Part of a small language model's weights: 11 layers, biases.
MLP neurons of a small language model. Each row is named by its layer, matrix (up: input weights) and neuron, and shows model dimensions 64-191. Each number is 128 + 32 x the weight over its row's rms, rounded and kept within 0 to 255.
Before each neuron's rows, "fires on" lists the tokens most often at its 100 highest values on Wikipedia text that the model never trained on. A number after a token or word is its count.

fires on: ":" 49, "ow" 12, "\n" 12, "S" 6, "eg" 5
L4.up250 [133 163 210  53 164 131 127 120 150 154 141 113 140 133 168 105  80 142 127 140 189 150 106 118  98 212 115 148 104 136  88 150 147 174 177 160 106 129 122 108 114 110 124 153  32 121 144  56 126 121 117 106 122 181 118 166 103 160  93 124  21 116 135 175 159 137 158 146 121 122 103 115 148 126 128 137 119  95 138 155 117 109 132 135 132 117 151 154 149 139 137 130 102 128 177  52 110 148  98 122 119  64 100 128  81 141  84 146  91  57 169 157 134 131  96 150 167 151 226 223 162 127 172 104  90 187 135 188]

fires on: "ou" 17, "er" 12, "ort" 7, "ant" 7, "ur" 7, "ans" 5
L4.up741 [128 135  70 158 113 165 132 112 133 134 134 110 179 115 107 116 124 105 112 156 112 128 136 171 126 126 106 129 104 138  96 112 131 133 103 169  93 124  90 145  85 150 108 128 121 149 146 131 146 165 152 129 181 165 107 200  96 120 116 138 149 107 141 177 174 145  92 108  72 145 115  40 158 151 188 134 161 107 128 130 138 212 127 182 144 121 127 136 137 134 126 144  98 114 154 107 150 106 138 114 138 103  73 123 106 127 111 148 166  88 159  58 101 186 154 176 144 162 144 101 119 147 142 130 142 128 131 221]

fires on: "u" 18, "p" 15, "ec" 14, "in" 7, "ac" 6, "un" 5
L6.up273 [154 103 177 114 120 134 107 114 153 123 129  71 149 144 123 148 120 148 164 102 138  75 105  79 129 119 137 103 165  95  63 142 157 135 205  62 135 156 127 190 158 161  88 152 116 138 134 149 137 144 132 100 135 118  98  77  69 161  67 134 145 153  98 157 123 140 153 108 164 113 129  90 130 108 129 115 106 134 110 164  94 133 129 124  90 153 163 147  84 214 132 111 140 134 156  98 174 131  79  98  98 122  98 130 118 108 111 130 165 127  94 141 135 123 120 157 169  94 120 124 105 111 126 116 177  93 164  93]

fires on: "c" 30, "i" 21, "b" 9, "in" 8, "\n" 7, "ic" 5
L6.up627 [127 114 116 108 128 159 157 179 150 172 148 169 135 148 136 163 172 151 109  74 121 126 120 114 138 147 165 148 132 110 127 171 142 151 156 132 113 144 168 134 129  78  82 136 146 117 118 124 197  99 157  98 115 135  70 124 144 162 149 113 169 116  86 109 111  93  96  72 165 118 109 170 115 156 159 175 114 142 162 196 142 173 177 158 115 113 144 101 100 128 131 104  95 127 186  45 124 100 128 126 136 122 118  93 178 122 119 139 107  79 125 165 127 211 170 161 171 181 145 131  79  76 134 115 118 135 104 155]

fires on: " of" 50, " |" 16, " •" 10, "8" 6, " " 4
L6.up838 [159 169 142 146  91 107 148 166 128 126 141  53 132 134 126 148 164 150 151 140  93 104  98  99 150 120 100  63 174 145 170 170 129 237 156  98 117 116 108 104  68  72 116 121 108 140  82 152  81  71 154 110 102  98 123 117 166 132 106  81  88 158  83 162 158 135 124 173 135 170 113 129 127  93  95 101 134  83  85 172 133  83 112 125 159 191 155 124  68 150 142 176 126 101 176  93  76  85 112 173  58 113  79 153 134 146 146 152 111 153 149 110 122 103 116 162  72  95 117  82 142 116 145 128 115 116 114 166]

fires on: " |" 68
L7.up198 [134 138 150 180 175  76 169 123 101 168  95  75 122 136  23 178 138 140 101 152 136 156 140  98  95 154  79 119 133 144 147  69 212 142 140  98 136 170 117 122  45 124  87 150 127 122 142 117 160 135 139 151 121 148 100 106 159 145 132 163 117  63 136 143 119  98 149  76  98 110 160 139 184 109 183  91 148 177 110 138 171 126 129 161 184 137 146 138 124 139 153 134  81 124 165 168 101 105 119 139 140 172 146 137  84 117  86 144 121 171 132  87 101 113  96 144 107 163 103 127 106 111 141  71  80 139 108 134]

fires on: "0" 46, "5" 18, "1" 17, "4" 4
L6.up318 [116  58 108 172 120 128  80 119 112 120  99 132 133  97 102  77 181  83  93  42 198 161  58 159  89 131 152 128 114 121 138 126 113 155 157  78 164 143 137 116 105  88  95 131 120 123  49 151 141 146 147 101 126 138 118 144 163 129 111 163 159 117  76 119 157 117 152 151 169 151 125 187 107 125 150 187 150 162 130 152  91 146 166  88 121 104 118 142 149 118 158 125 108 159 128 111 138 112 176 132  72 158 157 129 157 136 172 113 118 130  87 146 141 182 121 168 141 201 164 133 132  87 135 123 145 118 120 115]

fires on: "2" 18, "5" 13, "0" 11, "6" 11, "3" 10
L7.up100 [121  53 128 101 178 142 129 176 156 130 196 131 116 119 105 199 101 105 122 114 129 116 142 146 116 138 112 161 112  98 145 141 148 108  87  93 191 169 119 189 118 145 131 145 114 143 138 107 143  26 113  93 131 169 110 104 134  57 134 149  34 122  85 155 113 195 113 149 125  78 137 140 139 143 101 160 150 107 102 104 140 108 103 125 190 129 133 133  34 168 134 211 110 104 125 153 170  45 125 123 136 167  83  40  90 114  92 118 113  84 131 141 154 160 101 172 117 133 158 145  83 149 114  99  82 145 105 176]

fires on: " " 32, " |" 26, " -" 14, " from" 13, " inf" 4, " –" 4
L7.up264 [134 173 102 116 123 143 123 144  77 174 170 108 126 127 104 168 137 140 145 106 149 136 148 109 105 144 125 163 129 127  92  91 125 117 133 107  37 107 117 148  91  84 114 161  93 209 139 145 142 120  91 113 113 124 127 155  93 135  82 109  39 114 163 137 108 113 105 117 153 115 157 119 102 187 152 170 114 183 154 158 176 103 134 154 139 172 153  86  82 146 117 151 116 162 190 147 157 146 120 134 120  92 106  80 121 125 154 116 164 121 103 135  94 153 126 101 143 109 169 205 114 150 209  84 144 147 158 164]

fires on: "1" 31, "3" 19, "7" 11, "0" 10, "2" 8, "5" 7
L3.up795 [138 119 101  86 106 100 135 189 137 112 102 108 115 149 147 116  99 186  94 108 109 110  97 168 164  84 163 115  92 125 130 118 115 128 147 163 173  84 107 123 111 139 105 179 130 109 117 113 148 107 126 108 102  81  95 178 146 137  89 134 157 124 108 103 135 104 224  92 142 152 103 192 106  82 138 132 138 129 109 174 118 133  54  95 108 134 123 163 185 140 152 113 136  98 153 181 122 139 155 140 166 189 127 149 199  89 109 118 178 121  31 104 159 132 152  85 132 129  47 135 115 118  89  68 152 151 102 147]

fires on: "1" 62, "2" 22, "ard" 4
L4.up528 [107  98  90 113 152 158 162 144 118 129 117  98 112 116 138 148 198 164 131  96 149 175 117 148 100 190 145 140 102  66 144 147 138 127 184 184 124 131 158 134 163  90  85 135 127 122  34 191 141 125 126 121 154 162 119 184 145 225 149 139 124 159 124 160 160  77  77 121 141 113  96 134 125 141 159 162 149 130 124 142 178 113 175 143 126 159 109 138 166 153 110 101 118  65 153 105 210  73 154 149 120 108  94  95 165 119 139 129 164  85 102 148 113 193 132 125 115 191 122 143 120 125 121  88 198  69 133 162]

fires on: "0" 60, "1" 22, "4" 6, "5" 5
L4.up493 [ 82 152 196  82 139  69 116 125 156  80 106  92  86 100 135  74 129 127  88 121 173 148  72 167 106  98 134 144  91  82 120 132 119 136 183 138 177  75 129 138 149  71 126 132  81 137  74 169 153 119 111 107 114 130 142 132 179 142 114  98 155 166 131 158 127  70 120 159 159 162 137 124 112 156 148 181 179 129 114 182 110 119 138 114 143  94  66 134 156 182 105 112  96 119 142 146 142 166 154 142  99 157 154 107 114 110 127 105 176 134 110 185  89 117 125 131 124 145 214 152 132 137 116  87 154 161 105 115]

fires on: "8" 37, "4" 10, "7" 8, "6" 8, "0" 7
L4.up880 [139  97 209  97 115 158 113 114 132 164 109 112 179  90 147 134 110 192 101 148 144 115 128 147 116 155  70  91  96 152 134 122 173 114 138 140 118 168 139 132  14 127 184 164  93  86 122  49 123 100 128 113  78 119  91 118 153 123 156 130  99 136 105 102 126 140 136 146  97 120 176 167 100 106 133  99 110  78 132 119 143 113 110 148 130 148  86 107  92 186 186 207 125 117  91 201 131 161 123 123 161 172 108  69  86 137 195 146  89 124  86  81 144 115 119 143 113  97 161 112 124 151 111 128  82 169 144 161]

fires on: "," 60, ":" 4
L6.up289 [165 189 151  79 164 151  71 125 159 149  97 137  67  88  85  78 123 168  95 125 149 134 133 113  90 168 149 143 136 101 164 113 161 176 116 100 157 161  72 134 111  88  86 127 116 114 163 103 144  94 107 132 150 106 107 133 142 147 114 105  62 145  96 185 145 137 107 149  73 137 149 139 211 171 100 134  92  85 130 213 203 142 156 200 163 138 186 166 112 132 135 138 113 104  99 104 162 161 162  67 151 156 166 138 108 162 113 136 115   5 113 179 142 115 121 120 123 194 158 125 116 119 135  58 138 135 101 151]

fires on: "," 36, "4" 13, "8" 8, "6" 6, "5" 6
L7.up267 [189 127 133 166  81 117 158 155 146  71 119 142  99 129  96 106 145 108 149 168 227 153  54 165 147 145  95 203  97 108 117 119 180  97 119 121 127 140 166 104 100 132 135 142 114 150 156  80 121 128  94 133 123 146 118  80 117  75  49 158 128 138 143 150 134 119 108 141  84 130 102 174 169 163 134 114  67 143 108 137 156 143 171 161 161 159 143 128  82 170 117 197 108 110 154 109 123  99 123 151 145 121  41 108 107 145 149 111 135  99  53 116 133 159  82 114 147 152 198 133 116  79  52 118 153 168 148 132]

fires on: "ov" 14, "r" 13, "R" 12, "on" 12, "ra" 9
L4.up288 [ 82 158 100 135 175 129  96 196  99 224 118 116  85 137 117 155 118 102 198 148 151  63 106 116 122 141 117 142 135 128 118 129 142 162 164  98 129 175  77 137 163 124 114 154 128 127 137 164 116 118 163 111 191 179 158 190 212 216  78 150 160 142  98 152 107 117 194  87 104  95 108  97 151  92 145 134 110 186 123  89 102 134 149  86 124  91 132 124 157 120  98 198 143 118 101 166 123  56 113  84 154  97 102 114 134 120 141 159 147  75  98 112 120 125 157 128 159 116 158 142 116  88  82 141 122 123 125 136]

fires on: ")" 33, "," 28, "\n" 10, " and" 8, "qu" 5
L6.up200 [120 139 138 142 144 116  90  87 163 179 105  87 155 147 182 118 125 138 120  72 177 122 163 125  92 172 109  92 124 109 167 126 181 158 157 106  85 115 103 112 135 105 107 123 126 141 155  37 120 120 163 128 165 156  83 125 123 197 127 152 121 153 106 141 141 183  81 135 162 124 184 116 157  85 132 188  99  84 134 108 116 128  66 109 121 130  88 136 116 166 120  95  87 140 195 121 157 117 163 134 178  92  96 127 122 170 208 166 131 130 120 106  88 143  66 154 153  81 142 133 114 127 130  88 126 160 139 105]

fires on: " |" 30, "or" 11, " for" 10, "i" 6, "on" 5
L7.up858 [143 148 121 191 163 135 160 130 106 103 110  65 148 116  91 108 131 133 126  37 138 167 132  99 166 130 110  95  91 154 172 102 171  98 117 176 148 108 137 154 117 133 101 163 116 174 121  73  84 147 114 138 177 125 108  65 162 190  90 170 133 107  59 159 111  95 136 109 155 115 147 133 108 139 113 108 143  91 101 136 133  62 127 124 193 123 113  90  95 145 124 129  48 149 172 102 124 105 111 139 148 148 155  67 112 106 124 199 110 116 148 146 100 106 135 170 169 160 197 123  71 180 192 114 107 204  88  91]

fires on: " |" 84, " -" 4, " –" 4
L6.up727 [172 106 152  81  87 119 133  98 105 134 105 128 129 121 122 124 158  70 148 177 168 182 113 116  87 201  77 151 157 129 123 113 128  98 113  78 108 118 147  91  92  56 144 172 158 167 116 146  85 111 143  94 139 185 124 107 147  97 127 149  86 101 114 138 121 120 121 137 119 107  88 135 151 159 122  92  95 156 119 100  78 138 155 165 171 195 148  75 140 124 115 119  77 107 138 125 140 141 112 160 154 111  77 161  61 161 114 117 151 130 110 167 157 128  87 104 113 100 196 141 117  88 194 114 145 203 205 154]

fires on: "A" 22, "il" 15, "1" 13, "m" 10, "b" 10, "ar" 9
L3.up626 [101 138 108 141 168 139 127 118 126  97 132  94  24 112 152 133 182 175 144  99 140  74 121  80 121 156 172 128  56  98 141 112 123 129 148 134 139  96 139 135 133 141 121 111 103 171  51 103 150 143 143 131 138 174 149 113 101 195 144 108 142 160 129 129 137  99 128 100 134  89 103 139  98  73 129 133 121  84 140 113  57 156 164 111 157  76  96 132 149 133 136  99 119  87 213 151 189 143 167 139 139 130 126 128 159 131 109  96 143  93 119 106  95 176 144 192 142 108 201 130 117  65 125 104 110 142 119 196]

fires on: "est" 25, "ic" 22, "ant" 13, "ent" 13, "er" 8, "act" 4
L4.up296 [167 109 139  76 133 127 163 102 125 143 128 132 132 121 134 106 142 127 147  87 129  93  95 191 109  86 154 155 144  66 120 106 174 168 125 131  65 101  80 126  82  58 121 128  99  95 130  17 138 136 135 109  93 216  83 137 130 114 135 129 113  95 128 116  97 141 118 111 112 141 106 152 159 109 134 172 150 150 112 114 161 186  70 106 136 173 177 100 111 200 158 164  94 110 146 163 105 157 111 106 139 120 170 154 137 162 158 231 125 106 161 103 122 137 112 157 157  72 163 144  93 145  80 145 105 154 123 234]

fires on: " of" 35, "m" 15, "1" 8, "'" 7, " in" 6
L7.up722 [122 100  88 127 175 144 131 170 106  92 142 124 127 169 123 189 184 126 134 137 160  89  97 114 126 122  91 129 156 106 120 128 113 164 181  79 107 125 166 146 172 128 139 175  94 125  65 146  96 140 139 124 113 165 122 109 191 135 117 174 160 138  75 149 119  61  53 154 107 123 146 173 116 152 129 139 130 149 119 118 127 162 145 127 154 112 141 127 102 157 136 150 137 130 121  80 123  79 113 106  88 168  33  44 111  77 175 162 174  95 120 142 131 146 141 144 109 142 116  97  77  77  51 131 161 100 152 159]

fires on: "2" 48, "6" 11, "7" 10, "ing" 8, "'" 6
L6.up893 [110 124 124  51  90 159 171 163 100 182 152 145 121  80 130 148  61 121  87 178 141 127 125 147 154 193 126 147  96 165 180 131 117 101 114  84 126 117 174 168 100 144 130 154 132  77  83  58  88 100 122 141 104 131  55  73 126 128 132 154 100 134 113 105  90 121 122 127 134 100 150 125 140 149 103 132 147  84 132 110 195 130 101 184 114 187 155 120  59 125 152 132 114 124 114 174 152 123 151 140 145 109 102  94 107  93  82 141 104 172  90 168 153  98  88 153 135  88 134 153 113 163 101 106  36 139 149 189]

fires on: " |" 23, "0" 15, "1" 10, "2" 9, "er" 8
L3.up699 [106 155 109 136  51 105 173 112 124  86 151  67 108 107 178  88 156 123 110 113 147 127 101 139 168 134 179  93  86  62 122 151 102 127 165 209 141  35 141 108 156 150 127 142  95 119  73  68 152 115 139 106 117 150 136 122 136 131 103  85 173 174 117 129 110  60 149 139 151 159 139 132  93 120 142 178 182 153 119 127 148 195  88  91 112 103 118 147 170 136  84 120 127 112 164 111 113 131 149 138 109 177 174 175 157 124 128 123 173 113 117 117 125  75 138 128 120 101 147 126 142 102 108  98 166 107 120 161]

fires on: "5" 22, "0" 15, "7" 14, "1" 9, "8" 9, "6" 6
L6.up279 [150 129 103 125 102 109 134 145 127 156 124  63  99 105 133 101 203 140 127 107 103 132 100 175 172  96 181 118  97 135 157 130 110 145 162 116 162 141 131 136 145 113  73 105 107 119  58 150  64 121 147  75 120  81 137 127 138 176 107 124 153 125 107 134 121  53 123 111 185 179 124 181 106 112 137 146 155 152 176 151 139  43 139 141 147 101 143 107 157 166 140 156 113  92 115 140 128 145 144 140  91 147 139  91 145 121 152 119 125 110 147  83 162 130  93 132 100 131 126 141  98 139 113  74 184  94 113 199]

fires on: "7" 20, "5" 14, "9" 10, "8" 7, "1" 6, "4" 5
L7.up92 [131  43  85 119 146 119  98 189  87 202  54 142 106 112 103 102 169 108  99  34 115 183 115 154  97 138 142 117 113 151 161  94  77 162 196 123 121 118 160 119 155 105 100 153 132 150 122 129 125 138 111 106 129  92 126 183 131 118 133 145 124 115  88 135 130 122  90  91 197 122  41 137 120  94 135 114 167 155 145 138 106  91 133 144  99 136 138 158 116 139 128 159 109  60 118 146 163 106 134 170 179 150 118 123 120 129 171 110 150 101 144 157 148 142 133 130 104 224 163 142 159  93 108 137 169 138 133 152]

fires on: "," 87, ")," 11
L7.up771 [164 137 115 140 148 132 128 156 135 135  66 129 126  91  91  97  92 142 111 243 178  91 150 108 108 155 148 156  99  93 148 169 134 142 135 123 129 131 154 117  96 141  88 135 127 133 152  99 136  86  89 112 156  96 115 113 141  97  91  87  96 162 159 198 139 122  85 134 165 160 152 161 192 192 133 184 132  97 110 118 166 118 182 148 193 121 147 157 133 121 110 100  42  59 190 100 132 133  45 149 164 133  94  85  93 161 109 119  92 118 161  94 119 121  99 175 131 156 158 180  58 109 126 164 128 134 109 112]

fires on: "1" 25, "4" 16, "9" 14, "7" 12, "8" 9, "5" 9
L4.up796 [166 140  87 177 137 132 144 112  84 141  77 155  67  67  71 125 138 129 114 153 110  72 139 169 129 143 164 118  92 156 127 139 118 116 125 116 136  93 157 152  92 120 102 150  92 107 113 101 145  49 129 106 128 178  94 183 111 112 136 160  83 126 114 134 141 117 146 170 117  87 111 148 185 102 153 114 125  71 140 207 143  98 112 198 113 155 109  88  88 136 145 195 121  78  38 138 180 104 140 118 144 193 129  98 158 123 145 124 107  38 143  98 105 135 103 119 152 116 178 185 128 129  74  74  84 180 170 200]

fires on: "N" 17, "D" 12, " mi" 12, ":" 9, "C" 8, "^{" 8
L7.up199 [145 114 126 126 158 171 164  95 145 129 142 102  95 152 104 147 167 120 140 142  98 118 105 101 115 126 146 145  90 104 127 138 163 165 161 163  75 160 154 129 134  96 108 131  94 129 140 133  82  84 119 120  82 115 131  93 120 105  98 182  43  71 130 169 156  62 109 183 124 104 128 105 162 159  90 160 105  53 177 130 128 183 144 158 142 136 158 151 136 189 171 148 132 106  94 106 147 143  55  88 141 124 157 141 109 104 106 205 155  94 141 112 112 205  81 133 120 120 145 147 119  43 109 149  69 173 139 153]

fires on: "t" 22, "T" 9, "an" 9, " T" 7, "ific" 6
L7.up175 [200 123 163 176 102 171 113 195 115 122 131 152 150 128  75 137 137 151  99 144 125 104  76 146 133 162 164 150  88 120 126 157 149 110 100 124 130 136 153 156  92  96 106 122 118 133 176 136 122 156 163 102 183 164 110 120 135 153  91 125 126 127  84 164 174 199  65 100 114 176 146  56 155 133 100 107 108 135 121 162 158  95 175  91 160 148 122 152  81 135 144 127 103 129 128  73  90 158 131 122 148 142 158 123  94 128 128  86 145  79 154 142 111 133  84 143 124  49 166 210 178 104 131 162 112 122  79 104]

fires on: "," 89, ";" 10
L3.up251 [169 145 105 111 216 126 118 106 127 122  98 128 154  78 105  99 127 113 114 141 142 143 162 124  38 153 125 172 144 142 136 163 120 160 106  99  75 149  82 174 162 117 111 158 148 117 122 107 140 107 148 116 177  79 159 157 170  91 150 109  98 132 119 143 137 103 100 133 174 168 119  91 207 137  99 120  96  79 117 134 135 135 135 180 128 145 165 133 141 129  91 128  38  99 134  81 131  81  81 139 146 136  77 123  87 140 133 152  93  40 151 108 116 109  79 138  92 113 152 188 119 120 112 162 120 180 159 128]

fires on: "ist" 38, " and" 12, "i" 10, "," 9, ")" 8, "\n" 5
L6.up287 [172  90 157  86 112 144 134 132 122 225 143  69 179 106 152  67 122 181 163 129 147 115 138 143 105 135  78  97 114  88 141 164 209 135 137 156 135 137 145 117 144 139 101 136 124 128 102  70  94 107 150 114 164 130  61 100 154 154 124 131 136 108  81 150 139 151 128  93 188 158 117 101 105 147 115 188  92 178 126 146 147 175  99 130 170  62 111 157  67 155 143  91 119 122 164  61 136 117 112 126 176  98 133 114 136  54 146 102 135 122 107 121 134 156 146 162 123 131 141  91  77  59 193  91 143 124 114 126]

fires on: "2" 45, "." 13, "1" 11, "0" 7
L3.up137 [ 97 131  98 201 147 129 163 108 152 128 104 148  91 120 151 122 116 185 125 142 116  99  86 168 120 119 126 153  83  83 126 184 109 118 184 131  91  75 108 123 167 125 157 110  48 124  41 190 135 155  73  86  85 126 150 124 161 158 133 119 155 165 126 139 118 120 135 160 189 155 114 118 108  86 137 219 114 142 134 144 128 114  71 113 224  66 127 156 163 108  95 104 136 167 131  92 149 160 130 175 118 149 167 143 137  91 154 117 150 127 144 141 184 135 137 111 118 114 139 144 100  85  87  97 104 141 112 149]

fires on: "," 90, " |" 7
L4.up289 [164 120 147 160 101 129 150 123 119  98  98 127  99  62 136 142 134 139 122 113 163 118 127 115 112 147 128  81 181 121 141 125 178 146 111 111 157 171 136 173 125  98  80 145  35 130 169  88 160  62 106 118 102 152 119 165 104 144 120 136  92 133 126 166 121 164 110 120 100 110 119 131 178 142 101  85 109  96 136 125 136  63 110 139 201 185 173  76 107 136 151 236 128  88 100 141 111 102  69 108 127 164 164  37  78 117 127 140  99  47 131 148 117 172 123 116 142 155 119 120 138 124 127 142 127 164 164 170]

fires on: " |" 87, "\n" 5, "ak" 4, "|" 4
L6.up254 [122 167 143 125 129 124 120 133 126 129 131  29 123 105  55 144 176 108 136 208 134 102  99 118 151 119 143 100 149 158 115 120 136 127 131 117 156 121 123 151 115 162 117 121  93 133 174  95  67 148 128 151 180 140 101 164 140 153 107 131 111  28  98 180 151  42 107 180 150 182 126  92 216 199 154 106  79 112 114 156 142 133 109 113 160 137 170 122 148 143  92 142 106 134 175 122 117  96 122 164  93 146 144 151  47 163 134 158 136 145 132 125  97 167  55 113 111 124  91 158 161 144 149 160 107 132 154 137]

fires on: " first" 24, " \"" 20, " following" 8, " only" 7, "5" 6, "est" 5
L7.up376 [128  85 130 195  85 150 108 196  98 128 140 144 181 117 146 102 181  81 101 147  96  62 107 160 124 113 138 117 130 183 164 129 148 135 159 120  96 171 141 158 121 121 154 119 115 117 121  91 108  88 124 124 113 136  87 150  83 122  93 188 121 137 116 149 121 149  99 132 139 185 119 102 144 104 132 195 174 129 112 114 162 134  66 180 144 140 105  73 126 111 193 141 137 102 181 138 116  60 122 164 126  96 107 131 137 116 143 137 112  97 132 110 143 165 123 169 188  79 105 169 130 155  62 147  61 144  92 153]

fires on: "," 48, " and" 30, " or" 12, "-" 5
L7.up131 [ 94 124 150 117 111 122 131 133 146 225 133 127 102 138 145 149 117 116 182 102 150 110 121 129  70 169 127 121 156 146  93  94 124 204 168 143  69 145 163 112 153 106  41 172  99 128 114  91 122 168 142 142 149 123 107 113 125 146 143 112  93 154 140 153 141 171  94 153  90 121 149  64 114 167 125 125 186 153 145 111 127 171 144 112  92  95 131 121  70 166 131 131  81 137 197  92 176 104 125 113 151  86 122 132 106  77 221 114 160 127 148 101  99 148 102 149 124 171 187 128  83 114 110 144 125 136 191 117]

fires on: " L" 21, " F" 19, " W" 16, " B" 8, " J" 7
L7.up691 [148  74 159 142 185 109 102 101 133 130 124 106 134 127 114 165 140 112 168 106 131 139 158 104 100 147 153 118 126 176 163 152 109 157 121  84  79 196 116 178 139  78 118 134 155 167 126 106 134 126 111  98 170 162  82 122 147 131 120  95  50 147 155 138 224 152 171 116 199 153 125 137 111 153 123 126 136 132 173 128 116 109 104 155 151 104 123  96 155 100 161 137 103  42 113 172 143  79 177 118  87 121 113 154 125 153  91 113 108 183 104  96 106 162 100 142 104 191 122 161 126 115 145 100 139 126 181 161]

fires on: "5" 25, "2" 20, "4" 11, "0" 11, "8" 7, " that" 7
L7.up338 [207 174 113 164 134 130 164 118 127  83 137 107 130  71 110 121 139 136 113 138 174 147 115 190 154 158 157 172  75 140 111 108 117 116  91 129 107  94 178 123  89  82 225 164  86 125  89  85 137 133 142  98 167 114 111 102 116  92 124 148  90 149 108 184 148  84 104 149 135 136  94 129 145  82 158 164  79 113  77 162 185  90  95 122 174 108 113 136  49 180  91 167 127  90 116 144 177  98 143 126 177 160  73  97  80  90 129 105 161  86  69 113  89 165 134 123 119 129 149 148 165 138  60  91 111 172 121 148]

fires on: " " 31, "1" 20, "2" 16
L4.up314 [109 120 113 165 166 122 119 148  99 150 121 105 103   7 176 168 147 154  84  91 130 123 138 178 128 211  67 153  86  98 136 186 104 161 127 146 127 125 117 163 176 126  42 105  97 106 112 121 141 117  85 114 154 104 125 125 154 120 111 152 125 143 115 146 178  86 127  96 125 162  89  70 152 130 151 149 150 177 142 190 164 132 167 160 206 157 112  75 114 162 139 107 153  99 108  85 163  98 132 136 156 159 136 128  77  86 128 166 138  68 167 159  48 121 117 121 132 191 140 194 130 166  87 143 174 133  92 154]

fires on: ":" 18, " is" 17, "N" 13, " a" 11, " of" 7
L7.up81 [189 135 167 114 140 163 128 127 165 105 158 150 158 148  77  82 147 143 140 133 104 134 159  60 103 131  89 174  92  84 143 138 169 100 114 133 130 106  90  99 135  60 119 145 100 134  89  85  86  86 155 130 106 155 138 110 113 101 103 133 107 129 158 187 146  88 103 147  71 156 155 158  95 101  88 143  92 126 109 171 139 186  71 119 150 162 197 105 205 156 194 124 149  92 142 113 144 161 151 133 129 119 158  77 118 127 126 183 103 110 126 141 141 111  79 159 152  76 152 164 124  81 103 200 124 125 167 152]

fires on: "e" 41, "re" 25, "r" 11, "ü" 8, "ar" 7
L4.up221 [126 151 109  89 143 174 127 145  86  94 152 116 131 100 176  79 126 145 190  47  73 175 140 163 120 135 144 130 105 152 162 172 136 150 132  67 134  89 115 127 120 115 145 152  88 163  83  45 132 138 121 133 163 118 126  95  99 134  99 142 126 167  95 200 143 162 140 114 123 101 131 155  86 173 160 125 156 104 157 122 110 164 159  97 101 111  90 107 138  92 132 126 125 108 138 186 133 123 120  85 125  85 116 138 112 141  81 153 152 145 131 125 110 149  85 165 102  64 121 152 168 153 116 166 115 133 171 127]

fires on: "2" 17, "7" 12, "5" 11, "ic" 7, " " 5, "6" 5
L6.up375 [162 159 111 153 151 125 106 147 159  87 107  73 105  50 155  59 130 167 126 151 136 121  63 104 193 124 119 141 120 101 141 173 140 118 113 169  66 125 131 180  87 121 157 152  61 125 150  51 147 151 102 138 120 117  94  92 131 127 159 191 121 166 114 138 135  80 177 173 126 171 121  88 168 108 133 146  68  75 100 152 124 149  82 131 178 131 151 106  82 132 113 213 130 142 139 100 119  76 157  99 151 190  73 159 132 126 151 100 100 121 139 123 109 165 155  80 138 126 119 131 149 135 153 122 124 106 116 113]

fires on: " " 24, " following" 11, " only" 9, " •" 7, "in" 5
L7.up276 [152 105 183 150 107 119 119 157  99 127 140 138 140 165 117 106 164 110  84 138 138 126  71 115 156 158 147 113 159 181 124 181 134 209 167 140  91 140 113 131 101 137  93 162 152 142 139 135 150 112 131 113 123 108 119 136 141 143 100 109 118 132  97 149 120 121 174 100 107 157 107 141 119 124 134 159 160 105 122 148 119 102 151 176 149 156 122  72  61  85 106 133  97 119 187  76 152 128 140  53 105 145  78 115 131 150 184 172 156 129 170 115  43 126 131 207 146  86 168 124 147 160  88 138  82 107  93 111]

fires on: "ad" 18, "u" 12, "air" 11, "ass" 8, "ai" 7, "ec" 6
L6.up272 [ 99 123 177 119 152 114  80 111 164  77 131  95 143 140  92 174  98 124 131 127 144 141 144 113 100 164 131  43 141 106 124 132 170 113 145  63 160  85 134 149 177 136  80 179 157 153 174 178 140 105 110 107 165 160  93 138 158 162  67 134 131 118  64 109 152 144 139 149 107 109 132 138  92 119 125 120  98 158 175 194 142 167 132 135 130 202  58 137  60 144 133  83  97 134 139 136 161 146  93 147 124 112 136 146 110 120 142 127 156 133 130 155 180 167 140 120 154  93 129 121  61 101  95 150 116 146 164 137]

fires on: "re" 13, "ir" 12, "ul" 11, "ar" 11, "un" 8, "it" 7
L4.up197 [101 203 149  79 179 131 125 145 137  47 127 141  94  86 122 146  93 177 140  65 130 129  78 114 112 146 118 135  90 153 101 191 130 125 102  73 105 100 155 119 130  89 175 125  75 182 164  66 183 108 204  84 115  88 109 109 109  93  82 169  96 135 123 147 133 137 144 104 122 140 152 132 115 146 113 122 104  94 183 110  92 165 112 142 115 153 160 139 166 143 106  80 124  93 103 131 136 141 180  46 199 121 127 110 159 146 110 128 171 138 124 142 127 110  82 178 127  92 118 144 159 135 173 117 145 123 150 206]

fires on: "ra" 12, "uns" 10, "ov" 9, "ru" 8, "or" 8, "ir" 7
L3.up780 [101 136 204 150 157 113 100 174  70 138  97 114  79 149  89  92  96 134 152 148 143  95 131 170 101  81 126 137 105 105 149 110 114 154 154 113 185 175 102 174 159  83 126 167 122 128 145 190 115 146 106  91 118 159 136 178 138 201  59 118 133  93 131 129 159 131 118 124 118 124 177 118 169  95 195 103  42  93 152 114  95  90 155 102 158 118 116  95 132  99  99 205  98 125 133 131 101  78 169 101 135 138 114  90 148 121 118 116 177 149 149  84 130 145 183 134 177  94 115  85 118 148 112 121 100 167 150 140]